{
  "num_hidden_layers": 12,
  "hidden_size": 192,
  "num_attention_heads": 3,
  "num_key_value_heads": 1,
  "head_dim": 64,
  "intermediate_size": 512,
  "vocab_size": 8192,
  "hidden_act": "swiglu",
  "norm": "rmsnorm",
  "norm_place": "pre",
  "norm_eps": 1e-05,
  "positions": "rope",
  "rope_theta": 7170.0,
  "rope_fraction": 1.0,
  "qk_norm": true,
  "attn_scale": 0.125,
  "bias": "none",
  "tie_word_embeddings": false,
  "parallel_block": false,
  "init": "orth",
  "init_std_qkv": 0.0625,
  "init_std_o": 0.0128,
  "init_std_up": 0.0625,
  "init_std_down": 0.0128,
  "optimizer": "muon_variant",
  "learning_rate": 0.00303,
  "lr_mult_o": 2.0,
  "beta1": 0.93,
  "lr_head": 0.00504,
  "warmup_steps": 62,
  "schedule": "wsd",
  "decay_fraction": 0.574,
  "decay_shape": "linear",
  "final_lr_fraction": 0.0,
  "batch_tokens": [8192, 16384, 32768],
  "max_seq_len": 1024,
  "doc_mask": true,
  "train_tokens": 109300000,
  "max_steps": 5812,
  "dataset": "wikipedia_en"
}
MLP neurons of a small language model. Each row is named by its layer, matrix (down: output weights) and neuron, and shows model dimensions 0-191. Each number is 500 + 40 x the weight over its row's rms, rounded and kept within 0 to 999. Numbers have three digits each. A neuron's up and down rows have the sign that makes its largest values positive.
After each neuron's rows, "fires before" lists the tokens most often just after its 100 highest values on Wikipedia text that the model never trained on.

L6.down77:495510478469557488490548504541541498486562498463488523508497506578492512527522532567486517505449531478513437435420472460399495487550508461520562474538504497534530467433424468490494547525566469457482465501446443588509590501494480499532495496553456538545519470497528484519488443535553524483550478580502564545485591505529545529475503508499465499530480530419530518521506534526443482533399488527512447424455553542587472520468523511491497444501565475461518502466523486545462542551570423454496576512500510431450465443580516487474465452494523512459506502536462494459426424536512529531
fires before: "as ", "|", "ating ", "er ", "ast", "r"

L6.down18:470489475510552499466548513433462482402545574480509537548504454501495578549478493476526554516452385491488489538509511432483510449483459486490538429521517474523587450432476425472547474478478503472414529553527461447479513506467570468512522506473521464415499504495470509552476539439496444485530500520523504579534572525543572406434500504501536525515518609528496458571561515541487445555486535560538493454468535517468517527502470525474516456489456463477528488499482512507485553450500460533501509492478417474474486508534462491498465596538503576509471479464538481497599489549485490520
fires before: ", ", ". ", ": ", "\n", "–"

L5.down313:526513469495492452496546449533500455481480483550486505506453549491475545541544448482503427470483460525541502450489539553521401563464491430578495505472541561505380482505424475437487558501507515458571506491435510576549520543566508467471618461489478518503495527490527524483532494551513523470504467481522463505553539526533497533499549510471525559459470556471474525639564500440521485440469514510531529601452511521538533429498529488477471496532508471533458463554532526502491503557509565473514479464463498496522451490525475462523563512577483555491594473458526508479436490522527451531
fires before: "| "

L5.down461:507478503485505546514560511427483497527534573489489538406453468519497536467508430520577543541526556438534454531460527427506552554505494489476502504495461465472460521524499459433506514502477530548506547453424469512480499559525492551530463555407453499472481490457494454524519504564483508487456482537518495514511466496501421492563539490516553493567523543584462502503521530502542439482381441455539526517486481470498555420456538547471548573529507497517491509488513527450534562571505520566479392474521524487438552483493443477515490466489398542567494535525520486554482428513561477511
fires before: ", ", "s ", ": ", ". ", ".", "s"

L9.down9:514545477462472538522435526499494548413530484499466466534512508536540500555426513440528485501447571489524495552440529531485480508482507516442494490501506477460505519571410606501418528525477540484524550497495453525578401546442482455486483529479479460530487529516463501491455464559466532454545536493476496520559444549497483547525553579540503546473522458496510437563513506442436570509493538531444528467520483496449477532548484507457416520487428489555456469430423505519532456497525457489433533569477482443503502481578467494519478513498498532491499501446519524483557491489509610411
fires before: "\n", ") "

L6.down94:459510550453469453413475472514473509474482437495515471507511512388500430492542512481556510494499541521434418512501498515458486547551567500560502515526526513549524458498538496566532503411502429529561490547511510535494499466450521528540503553473468548579494491491515532516491470514479521473510580522548510553493485476576491520543530512509480472511529452452481505370563513537516505581473421514502527542513500469486541447485504516536496525562507479497449555582508507472570460495476493549453480523534463525538535543515491496418410533438457507517501470482456460355503525495553474567
fires before: "s ", "\n", "\n\n", "ve ", ")"

L6.down341:436526519493466540516522503498518533546407457472459484520479492525435491439508496444563548549427486525543503521542468503554479486516470441498486546396545509496468522553536394472439479465420468538452526463427450611505424543461522558482542461493568428547472484496493554544447485493522453441503548553613550447502472507478546489474481529561530578520477456499529505472504547559520460525514480539537493464415505506503549531552514571454512507468518516494506498517486547491484474501439512539529515450562507565449506492455464561484482443478457526514486511494481475513507443524479474464
fires before: "\n\n"

L6.down332:528545454532453531559575492489490500494526539455439557532494525487506479565529515530520526492576555493570540434575522508490524545573521501561490492507412516418469521557522555475447490455454468488444501485532488550506491435546502508539466478483575396486446526482489476499569475556530513527544523515412480516522503521474468397494454506479562494554477530489566555549504429498445547521532517568457445529484481522505544485542486515448512443499535533521486527484477555520549492543488551554491499481510459499523532531546488521457439487430482416471526452512466453413430506515461504431
fires before: "| ", "|", "– ", "January "

L4.down201:483421526455530525503469439521448502542488530579554591536523471479520529519471533533502533506539517429590427475526569492532542470521526490484462521525524493494499516533431541452526527464429471498533501509485478508530495494449525488476420584441549478492492521508543563478528501462548441480466408589531509512459528473484527445529509441515504487475486521472459524618525525537513532469511500459489530527481471552450538540412451489525494558437454512535506474485449521551505547526435551523469518555444479478546459503429486520476479459346483496496531492454493488471489462535566509448
fires before: "the ", "with ", "his "

L2.down268:512475542511477468572457440539526492461509505471499499495473530509457515499520535528523552499490440463590452527522537525504450520545479483564480500468465518489458586566450420452503531517515492561412502425509390485484446546510535515582513518462517541542507472526478548580528513542516503550488512497553515474535504485498407555489566438522581541543466485468458521497546525472529476490470538468444557445488462514480474530501540542497487527465528563467526504495557503449434476567477512457438475499551579483458521444411482505493559500515412483505445498510489495543390486524447503437
fires before: ", ", ". ", ".", "\" "

L6.down313:421519525512505502501495512494519491438537464476494513474538518546505467405460488541482512454510484519520477518562610432499545560461468445468500446500455541484471509589512544550456542459582449526504518496409451471456579533452524589496508524512589480457549514497466508440545534477512488491479479461531425482525508444450468446446538533505419498481559492496429518506418537540506530608496553526472459457517481515547472517493517568481456522492503523463510458475507470521479498537465464508450505451466508557499507588455453502494502579475455525477532553476467407510466478518564533496
fires before: ": ", ", "

L4.down395:516479585556466499578492506557568569484486573442514457453541469487467468530438457533437450525473469430504476504496504454479470428451500477478476494424527485530453512483499455551494468528551532507541468443442494495455503548495427546523558491447475510566460509535553458534513490515505485463454441537498498509536505449410518494474437523487470420489522473525515449424546482450451474445455520594494487534488492549468472563442515456517524568524492565469482507546479544504446467527460511547466543501532565496526435441477487399516559498437465481496500420482500455477563519480507449476
fires before: "\n\n", "S", "\n", "I"

L6.down96:552482428464503507522520459479504530445527500561434597539386450544446521451583529555510466568526469497493459505486498493479548525469438511480531468490447443505500571511533500464558565522562517537523549520476443499527518558498517522588496466504469396561537530464529585470518515588475516563461590511511498533568455515495480539428444540497532538554518522480508516471526430501539563486514512553536477576445503488468526460514541569576457508479542523475544527524493534508524483504445515495478498472506502511474445455504502524485569517590501446516450495472467486519495508495560500459
fires before: "S", "C", "\n\n", "\n", ", ", "M"

L4.down238:460498475491506476545534539528515521505597501472521564557488516539512476542532471402512464491541455507530489507502397511547479497483496512457544422493558509512567510510526472526555518517539465522532435577459586521492463479487491412568533456473499445527453527455563479460536526515481567496473536503512465501499496522539517606568511519462534474511479515526476514410533487565474486453465499545495506460501494419465570503461497488536472578487540509502521444505463549469477506441497484409535484459498420471410428512499487427477529546487529533477543401503519492485463525430520569459
fires before: "| ", "2", "(", "|", "Summer ", "N "

L2.down131:548465512437549538507464496519515511465438468506438506545540527528521453489517530536447583507480525504453478548469512542440532551513545461497592537530455472462536489467476498430562502559441511564485491452492546546581543479494538535482538543491512511526491526479479518557514492482497539456493480539481516496454512461467508488510556514463482490569496504514514496645533558403478505422464469467483482516468478524452520496477541420391473509480479520558502531489440520480522521531536558486414529583504533427513495484487553456499435470504512448482585468480481454507573602497562479507
fires before: "to ", "in ", "by ", "for ", "on ", "and "

L9.down28:487478481519534447493464495575548488487561492552534433533517527522493486469444495487546513492488485473516459473459490505438595476490518565486553520472539527519487549567470506517529481519525586509514518547523495501500469439461484522478486515447497605529447485531514493521526519475526467522519475448453492458517548504414475540479516521471535590478486526497529439650475530526484527548517545534479447496517554463509472527517542494446452549511525574462492446514465443458439506549469496548442466516450503487518551502648483491499449467489513499503397471501522513474423568568545581501
fires before: "in ", "and ", "on ", "at "

L6.down384:508449466475517463468451526429385530508493502461487548496484470490532537516473417552503515462498494467494454492494445518510469509399498494462460538426479525449508472452534475524494446517492558580548511482508492586447518564546470478604473512520554534497508504522497528515467417498518554527514540544459513493526542516544423499447415488485578435488539480534485461414458507509453506529468492449510526464572517526507548477508551473540484481573463603545500491505519485440557503584470533476497517493539509465483459410467496548441491552479465539497449558506472506504460475533512551418
fires before: "–", ",", "st ", ":", ". ", "-"

L6.down272:448498493480520551464560566460482483439459539451482499517463556470494507473486418536519514520490450464522438501467522504467516520414483507488569511518562420552511485486529447517493565519445494471473544488523491517455538444533464483503598521478530462512530476550560442443537505526502524421504524494518452448551468485407513394422525495437543511571508497485574513450464485530498532452580494518474539503519510475518513523481409582419525482484495503507552477490490487518551522470517519564485541576512486532563527480379540477525477463500518458539468569477549473476525491452462558527
fires before: "\n\n", "\n"

L9.down203:524521521509487486484532501506489521477573559524502548452450484528581528535460529474459466510476521512571501518507548517498563465527506468480475471440430372584529490482460513509434516532468493505519492512561607514499480461490484471574527451446489515516536501536444486516437546549575479534484421494572501497503453483560456519474486513487512506568484560533452535370451525493490481411493493490504481536456484493499547470496520547509502409575492420547498472542512467473481482580470538556490529525450529530504441530477448471521507522551614499434500562530510477502477536452496508491
fires before: ", ", ". ", "G", "."

L2.down360:558435505464510443485459516521514461471495530564484507567492538530503595521510482529441529521495536588501487499441517482449492474579553540479496486517483603449514499522553500458479551520483541476533434529501522479468476484558518564534480474516471537510506551527501587438517460450564559456454500487456541520476512466539493494511445491422477582482432435508475441591506473528502471455554453526530594551451551480464550495490557493458561548474549514502457549485477497505531512506399484553516463530512457486521523546544520524436524505557459497606515460546482476470500550510537520559
fires before: "| ", "- ", "==", "===", "== "

L4.down379:589507629453488464464528470483521548589498536456449459413535528510505511517532484547492450554450528478543486487497485540537476483454530492540542485547476526479461553560471483420489481509512561510464516508404483466474462469463518543472515503502538468505538503514543448488456515549491443477458497492481544467447455486488546517491482484496503461455522456482513559416549499456424488455536525552451492464523514465486457431533520526474507476537485524487523571472527469514485525489445502517458553451627438448504522516505474435426430556473550591487483481498475522514368507459526493516
fires before: ", ", "-", "\n", ": "

L5.down87:470421533478485522517516521542434467445477507493551481515461548521465549511533495528455506495474473487557421451494444458447523548488492572523465463504443527541464581489495493552544425565490507533513505624491465484491502531457536430560504517519491491542562483475516482486435438419506529492517536503463473540407524449474468500450450525454454478486504572485453520566423454565526509456528471490487557428475546490539568494514500543516527524512485511487522465490485446498449485541498545568493542477555499473554525461626423489463502503577465539438520535437471543532525525484467497505
fires before: "of ", "in ", "and ", "was ", "to ", "for "

L6.down242:516469464488506448487567476535513545482552406478431488460472487520611503508531576491485513486473486467489475531519481521461448502548558500437491419533501496497479482494511474440472511490481437452480444408557410466549508453492517469500489439508520482527457510545527564554533456473487427447472466462519533511473565525578495471482494526581426472538480522440425477557473526523526530492475485575476573508497529538538506505468453419496520526616501390475455492431581509510482523455519462473472478447564444470501476475461522519538445491487465499479450556518525487508498552513490502491
fires before: "| ", "- ", "|"

L6.down375:522497520480520540453558457471527518443499469382476556541530496524570484579481494425482447568516536482494463570532557510510490523487541499529499455483525507497483542527461522539524476485403436542543527534518480589527424457546465507542575444442483495512525473589506476505483508547531507484507546479497515547521474517539558486416439528446444532493493541461493411544515501543525472523513518445468528474562475545508470469452515455521557548485505557554530481480525514481506462480556446484455476434536552373543536445512520434503549482493502524466447491510506572550470501560503474448
fires before: "201", "202", "200", "| ", "5 ", "199"

L4.down10:518520484471578524526586432475438585515460536472527479532520473533551520491462507545509474505497441494531521495485540484458390536478477533513509501447617569480521541424486578510509506454556489500482534496533427511414520504508434481488464545525511395441501468454512555416566512410434499449500471483530471485512486479495573459479431434478522454505550551503454500477474530538495500459488546529495460469475530573573524462532469529449476478526472447505522498443496502574519570498482533438440498559476501493523479464543506544504495510473461546468502532510517526504517484533505601467
fires before: ": ", "2", "(", "+", "\n", "-"

L5.down511:489493423407463522500474459570569551496496559477510484488547506507547479438462473500436435509577493483460482462527482574503522491499493439543478512539501510607515525532568540472501484643501535468501484489477547530474522521500511509534480469520515388474537510533555483425453473537547496537499531458515544474543509480497497476530541474513451517503535515522435542424520493424491491472479558543484498490502446522465579593573565487491541478459498486501507451549392473486468560495489484451490509495566507465477507483535535487584541515532528547528430501563421518485489489500462462468
fires before: "| ", "(", "|", "finals "

L5.down489:503521501540528483489501533485466501485469576549504517461496547481507549509502522515517477514455480557532493499466559499480463485429461486515540523584478533564412431466529442575442499540505421559568521482482447544542543593454490437455556495499473504466464543548527524525500513504510497498518401560500546494496445549507559518539538517514541492498518445515550476581526526482579470430473480498498542472528529507473573612498468522471492407497407478496505520486485489444522476454487513460445475429490497496492490517464481464399467494528499538420520430542462465503524542498527435581
fires before: "\n", "\n\n", ".", ".\""

L2.down392:495522530563533549547571572439503441444546558499457490561530505516546515556484462551507468521437543594596529543510527501532539519513501512491562560481547539416505479498539549462432518483489431477481497429562394495534500498530522512555476501431496475524500494509534475479480531526574608544471544450542529548508502492516509542484516518517481479569469499473510472513491549490516488494579524491480446488511412427533505402535497492494470541575447469526444506481462550459459471529453463476505558473525507508535494435500501541549519498550457443455475546462427483527450522536498473479
fires before: "| ", "|", "("

L6.down497:470440508423519515448548427514516539479526496464545525555522513557504521518413468511483526508428492472509459484542419409539549538546494530509488531515464448559498520553515473547516475553512491510561536506510518501467463513483575510461479477488471564525541423521518483529502455510461499534514518492532524549487407480570428513480475513570485552497474497509467382477452513566534490670509544470508508521539543506519511507566517529461524479513532451530480538457516512511479545471511515570518505561569611498535454485394469511558555541516498490493522512470512479539508510467453511482
fires before: ". ", ", ", "'", ".", "-"

L6.down205:458579458483505560481518495539552471508546574473546416506542558526485459484521482442530476498430468503505550488471470464435459479466496573483471477512403572490504495491530469530515494441503429505462479521469533526441523429418494514497513504469552486483468515549488422462544520510449438517548454484559493497530534498495495557538571490542487516496450535501461411541481450599508449473450529454502449519492551454492547484516463502486504480482506548490453478521549498426501495537474522573533494485447458551489517584441512493446481505471457481491539503531447458520377464569577563528
fires before: ": "

L5.down101:465474498590492520468494588515530495471477527465523512511493566555486497545457461528513486489522509471489505452501481515468485416578517500498425454424479524511576541475471559572483531428552502503448523461467490549479511560507541437552546491521503480451530564504429505524486528516427478480582527446520440501513507490509463508509425528578514425568494542560513550603565443489449478548553498513500458526518445482514491472543415496510574519504480544464540496453487585457481497460464540544526519491536518509508457548584514533470495525493478525462518547579519557457476550581471488506
fires before: "| ", "|"

L6.down284:429514532438496578529489489471494463451542488517549515504444446574544498526536457504520508493532522462486496507478441493410453475512491502471454451524470443523572458492508490562451420481489495461495476522502528478499478444447516527522521545487593451527528478474496463468542495436431492521479427476451450495579532487494481487495465472483446416483462500550445425496429544531423425504569499490459503457462578444508559489558457510559479523457541516532495499481575506483447508555495490560502538488540481566530482479475469488433461581543464477474549593467475491432498542454502533442
fires before: ": ", "201", "202", "23 "

L2.down373:512594451570504477495527468408499402484451505462632492457505461482491494442454496513473518474445520459492479471535501450554534542474505427467494495511519546506513474456540448461481449496518582492558554508492525474523457447467480519492467585477524517599590480458496471500539462565487455457538415453504469500419516511523518528522545514485501510605506546564555469509518500490530429465524568450448464498542516478492469539483438475554522505487487545402499508580522512528523433572527434504515553507497501529520499502427503505512468495490569527511548501520489501506458519494548489485
fires before: ": ", ", ", "ia", "ley"

L6.down475:513497509487531545502538542491525502483565507483526513540465565448545491525502517466490427455520505545554540543420582468539531493474545520481444560498419486501502496463520549418455513509507527496474516455496460529462440497446486529539479502519568501476480474470513452514389496416518496532567462513483556467555553525602506546507476582545510522550413502475506475392512555461452540462444496480481440519461497491564526475498455477555469492571528525511522452575490487507499488515539541481471478499422452495512464466476431452529513493521469531568511490486426488470521385517493579500
fires before: "s "

L9.down106:488566478538500489495509493462510461441509522491467493433467446590482512512465506535478543483507518512469509455491465459406465524495538522508436440558499500421474535487467472530522492475484508459449541487458528496482575464459447514536400503496507458501580463481472474456551486505407462539482435473486497509498512486617443606432568484512480419471518505530504522451501467560467466511474536497519467433536569459445520522552524589494453433447487544493512460593458494482504487571432431501536471508492469491555453510543551491522475504446498480423514474457537532534471440518486502508
fires before: ": ", "% "

L6.down248:503511561559440492436532471497482494496503472507477481465511448474489502455507517509574508504433588542516491532505542520518570518438550577562470374481496438499493562496535546501493533540500477487418457524521453491489434486525514501464496516512449458515486511521590542487439493487557607508448442480462522476501483529502550508519559526532502545459574545497477556575534455557474485470531501491507499478410452539537587467481486483499455479468433463560483440525462452509469493414502478495535509524534521533514490532522422542467495498472556509459454481495461494423446402422467490505
fires before: "| ", "(", "s ", "\n", "— ", "|"

L6.down440:501483424560469487465532520535542457453455481468540468453501490523437533479441520481433472520481520503475432482461523460449543483558507496497459490526447531497464528434474511519519533472474487595465534439461514471455522509502428516537555499476553470511525445438518489514465487436526470440493489540461461501422537461561528473547530466510543556545549490476468477613496488481483554551472422515425483419466563482461487487563466526490516477478488571440482461482536535562483557528498514521459541468468473468459589498401475450569569524481495566415509450468477473467493553507498503554
fires before: "to ", "in ", "the ", "with ", "at ", "a "

L6.down262:507538512498494552477469488528491506442522480434440558491413491476521513546458473501489546479474521486537501534564560572528471508514501490503517467477427497467506583470485472414536446545474544536439446517460399451480479499475490465614499406437476456503547481550550499553531493533476545543506483495563465508487504572492464475556506473548495536502557570497552503468491455471512509543479530531483490458536539450420501437425529562493477491544472491575491453451501516492485500539515511497526482452528487474416473506471515434415511508494575490612486511485457526476466530569561560518
fires before: ", ", ". ", "."

L4.down23:544507481494476505472545453499551549476469503527453470511554496589457512507549456574496558498486450580467477491529523453578550474495474457475524489438465455520506500469529504576438450499540557515500527543450526482568471456464474520486556532439467537437484563542617522485535493419539568460505526497552473511516548549507512537456515529512539514565519524500490517482487491505500451575484459468472476441452490517543498571466474460483548531424523488624575498469457511533532567448490484497496529532537439586479481523495505452529549519481487516419532462500581488544498575479507469537
fires before: ", ", "–", "s", ". ", ": "

L6.down300:591525506536520479460522587492460527452467542491443535558438493470500557529537520513512494580523538432466476428514525519564481470462503447556531483466505565481464486452453504545457527488486521467476509453449443463505484486493497537491513531518540523473501439511549479427516532496474514474470508489626464483431457470571477499471488467520487583535460625539495456447504496486469496441536436482496495481535538474481461490505532444516447486475517623495547546478572507530493500504480431524554463505469499487502523512489483502427529420480483584503481547559523522445483461440450583464
fires before: "\n\n", "\n", "term "

L6.down200:501485476437456545557508528533486495482591491511464412516515501551473512514568514509602440532486466509552504522544514518412487537483593511518531504547505448532446486454471542494502431512489495550495491567480496542506405435574539424465490513475547425520557482447448463430474469467505437524476521516508487529566478477574438524516486447482513573497471461462525501423495518434548484540553550487484496506551577480480493476531551545499467512452468525498480429418544560500522455444457487494488448462531561538467623490484521463443477478510505528485500511508488533488462504500512455499
fires before: "of ", "| "

L5.down4:496490508516587505505555470489523501517487457455501455515467578559539540514517545506536500523479382515484474494493470574487448409524514566486483494558540492495444480418487476553424491575507468496504557508500543487516510519536501509535537482515545512515485532488542563476561509438523509434472495497503527464490552507544542512517499557563469445530500596444520503612494483585542500521432456578516490487466390497507477466514536495474540474462405468540548478509538559443521442515516511601535539486552481486594521535502482447538489510465481565487508503471551537466520473476499535542
fires before: "by ", "to ", "in ", "with ", "as ", "into "

L6.down278:509504540555518529498475446537447510470513577488498566497516508459443560510528499471433532475497502493569461501564509511443493501486484493424434455568509533535473500437542494549520477492467512498516471490454426535483505532549464490543546388488461465482540506459485455545464511510431488441494556482485517512497527472563494434520445476547506501516474513439526440575559497471487440603505526492543503475527527508527482571475572468583500457544460559526551477519528510451484559433511447527561461462488480584469460493569468461539483547592491538562433500499479494455503523551583515547
fires before: "of ", "after ", "in ", "later"

L9.down331:491503517424459483484514505551506512496507469548502538541497445465530515528507456469505479492470579515487526480486531461462545478467500567418509552472500578499500496587528510467472419507514569471501524479554482436434444413426482464467505452498507452561531480519534449417462458512593466518501479466511491473494498488502537542490459525493518573481482518446515491508511543529433439641503572570473502491491498494491490513444495550483496467526543479517482464524520476510504503566562466475493532496535569600505506572437475546554534510516476435398500483484474490528483445414454577528
fires before: ", ", ". ", "ived ", "u", "i"

L5.down73:543547431474480390461516566510490543443433563498485462532431449484547494529512528522512523586560531543480520470520473591548521474424431529466552551502500420579531490536460470512506507497508486504480454496552520541504524518414462510457490460495500512484553506474445529469560481542548464510534513544524494517459538471482510589380572562444487515553478478534505520474510476465463541518547505540505542477545531507470515513512602479468465463480439591516527553530491451494497498474519546454513566482505482526569522480493519523561503491458432485448456471532527463505468433558499457517
fires before: ", ", ". ", "–", ".", ": "

L5.down325:431492519472459570509528520458487537467531463442551472494498558509505543511461479420482543503492534463512550441460441490528537483546502539522457447487473489440482503512467583433600527427524502447515515462509555553512493443496505542449504482484491541450540559548577499537506473508463485480506539655503547448513522509450501504470441560440494497525545491438542513518484506484499444467419506511493510592516532519506466475507525490422546511436551489512467483510490592466514551467499611478515529538516479485563503513528444538415499465435478450528479489463471551492490567509539502470
fires before: "| ", ": ", "s "

L6.down338:500550485480460506498512465456568464513552510508513499483458500443525528528552450499482475504484544525467525429534581497466465510588504511454546529558438512433480488531477449496495472524510530451488382499461539452485468472540534511425489489530448529502394473496502510510554476420454474517508459520431520434434511528500424584544446446555423522418460499483421511434494474497605439466485459458515515515456522476501506501493520517506471472551491422579463490477574446403534487475487489480537447531466535474524504453502488509461444528567498478471511454484459509491527439506495536499
fires before: "| ", "/ ", "(", "km"

L4.down71:556588579444451485496508539476548496475502558533529457518471464466482528522526495532505553380465473405554554569446546497546581516549509519495457488424474479444499441551466438473535511534542440530471561463447455499442463532482459496464505482424537516505481542487495403483475570579449432468538522508508456570436486456452544473453521505461527513461436526468566550487586526522480467513504497456486505470538507488474509503459506493510496502534446533521516554532497495509465442492517505434549456540490495491518494457485453435428501492495500515467492577568501507542521485524490548557
fires before: "the ", "his "

L2.down344:500462474457473581440443458550431500434507527442534531517503520571459487475505447492535504475454418477493483492447549481553556552476509566520507514553444491482483440599478518499583550517528467431468492488476458485521508457490493531480536519434539515411420467592494512491516470453564476462536490558535387544516485481509461486482427559474483509531476521519448461569495468441490539517553475452493489469549488474460425444520495436457479498515524517515481473534546492423504452542543509499475510521382520505486560502469506467528503516488525513419457484542443522514507483525442454516
fires before: "the ", "his ", "or"

L5.down487:510504480490479524490510435550507481500425506512495566560499524472538515486514502527495523498458562485558412464485548577494528545430514469487608520510516490463505514505486513531479414578459478488442525415490436495585507577576491558478491539465517498490541512478436521485479478446527553441545471541552511527516490470490523448505537515490478499560551483460578502655475562525554506496506547484529546531501487464493529480508521583495521514465430464486606474486509518452522512452557449490489488603501459478475493446557535489557490435498495522481491441463459434497471501494507460518
fires before: "in ", "as ", "at ", "by ", "to "

L2.down302:472518470518545571532471493546455471483493446589505547447499527500492496447563510498479467535419473477440493452570515483478587456490479418463545528489457486478532440516517494513531532496487498528475468471463500532513438506429458536421505532485567521593454486439462525463490500471568518470525458460443496472500394490542539494519455450466538524487479508478517608534521598489551550541513478541463519523498479583492496461480530524435425474571444474451471455405502474544505468526420479526488554482490550500484494524533517481531527490410441528557504469552474508488551546504481493491
fires before: "as ", "on ", "in ", "at ", "for ", "with "

L5.down459:516508492566438508498482462510437487508600417469542473497528501460545513452510539560511487483505501473512500482444497476513508535560542491480509517475492496505476523482500552467503471549459487511446536555441458457409491497518455502475508540466390501493507538493491492502438500492454493456432457423431555525432523485491467545433413546446492468500473574504472566515497605527574580486480463506508530481502438447520494492517540483521418552550455494542476471476528516549457437491516451498464561539502468485405497537530546482506445555541452485503493538479464512499394455473532591529
fires before: "″", "′", "/", ".", "gr"

L4.down146:478472493498508534491483471559434520428507555516554532495547548574512506529457521471483474442428479493511532456502450456521654505474483522502482513470437447482522490537446526536581528584550519465431442537527495495492496429472458504500519481450513527478487602497485546506468478500515462499434545505523438518501496453470504436463412587446475534486514523590482491624490533510619496512527461512506566499491480495481466505499501486464554451485535517498497503523532518525524465499526545503517464472438492477467495455403533460490495554540501472456443544566471555475449470493482506475
fires before: "the ", "his "

L6.down157:534558532504529490487460495521532514507491514481495395424475513433486541522505461536479531500477510431536514480537512498476480483534469491463450487476480464489629451554448485430533507472528485545445512421481416542509466525501519504470477508486504555495470495502545494426497591537528521478456490432587489483497532587500516474507450502530515526594535503490508408508506434504529540528532516518492432463434455552564530497557464466467515489453454476531509433528533542488548562469489507477404589519527535470412548551452534516459489483507473582455475578517487463481533444493510501543
fires before: "\n", "\n\n", "er ", "ate "

L2.down2:510517465534512471512494514520474548445461525448470469462488430468524569516558506532527460568453546556484448526410478484575522437507500463510574523480471600458489497503456496490538458476503545551432492414418496513494485474477481491488511504512452572507424520477544578505536515432392526475514444481459520485492557488552425521484572550518518563514479474467548500581578502519509489489529519460530489474483461476566553458508503525508507515479508546489484529441500483437570488519443523445491503559501543423518519480493431469378541505555526554520507477503496512506551513478472425490
fires before: "| ", "|"

L9.down368:440455483533546507618462448538479519458485484517489493449537469468563525570535497504526449520561488519520523479508559494465469526460562525518505461520510465542529442438500499576517506416480501497453476575453487520536533466545542473569543410465512512491502478534419530436463466514539481455472457537491486508564530521506514530471513520487468509527451511464501436573407545479517454495474507566443464547561473471526544529485528453610525533498454549547470489471550490487507397516459508463523442510444584482495478534518506494458525541476510535405475563485491510515598494456495541482
fires before: "of ", "in "

L5.down134:487451476439505461478510564436547501483544516537484527548495542572488464496455586516502453548466560439451551420494502498505486531503508468504476511487478511511394543509472562509613559489556475497506492466440523539483496574477535519437551505461573471542485513480524493478443448542362460537534461475511496476486498526553478503480443449444492499478455486571459454536536500400459537621491419549582441474530478501475499506527465479512541533517483458484515548531442499543507505497493516541507488507461479498539455505496523478549505458537523530532455564523565537501459501480538521453
fires before: "| ", "|", "M"

L4.down44:489452509475423466463486503478503529462517563454517525540438555528459478545481541495490485470439522444539503507471539464509495491512529483435495549435544475500464514422505501512495520472470476529499531499468481482458509433503615489494465538571582493527479496495431591449502507429512476568552453478514478479499516529514477475444472515472406472520553529510533513439533500510503429519592508503431468538519451467434558506410400528462448490554543508481484516450557535494515484456505514539490615474454485463466574476510463449459485497507482529489489470528595491412547495528508557538
fires before: "\n", "\n\n", "==", "\n  "

L5.down464:462442478533526556535497523474528516411480488514561515511491430533496546523475522445485509482504484501580574510536527428485423507488514532527567486468547521531501504492513507485520568465480528450520517547534495468529570465471521558477531479485494488559481441499544548428463509496450440526563494515505438551508506541521508465497564533490497495455520528518573473740436496518533487474522530512524528506476531500455577498430490473496502517525536455450544474461486505530525525434539566441524508461459460462523482535488436514469578532442454520513458482464469490490492555496477528525
fires before: "==", "= ", "===", "| ", "== "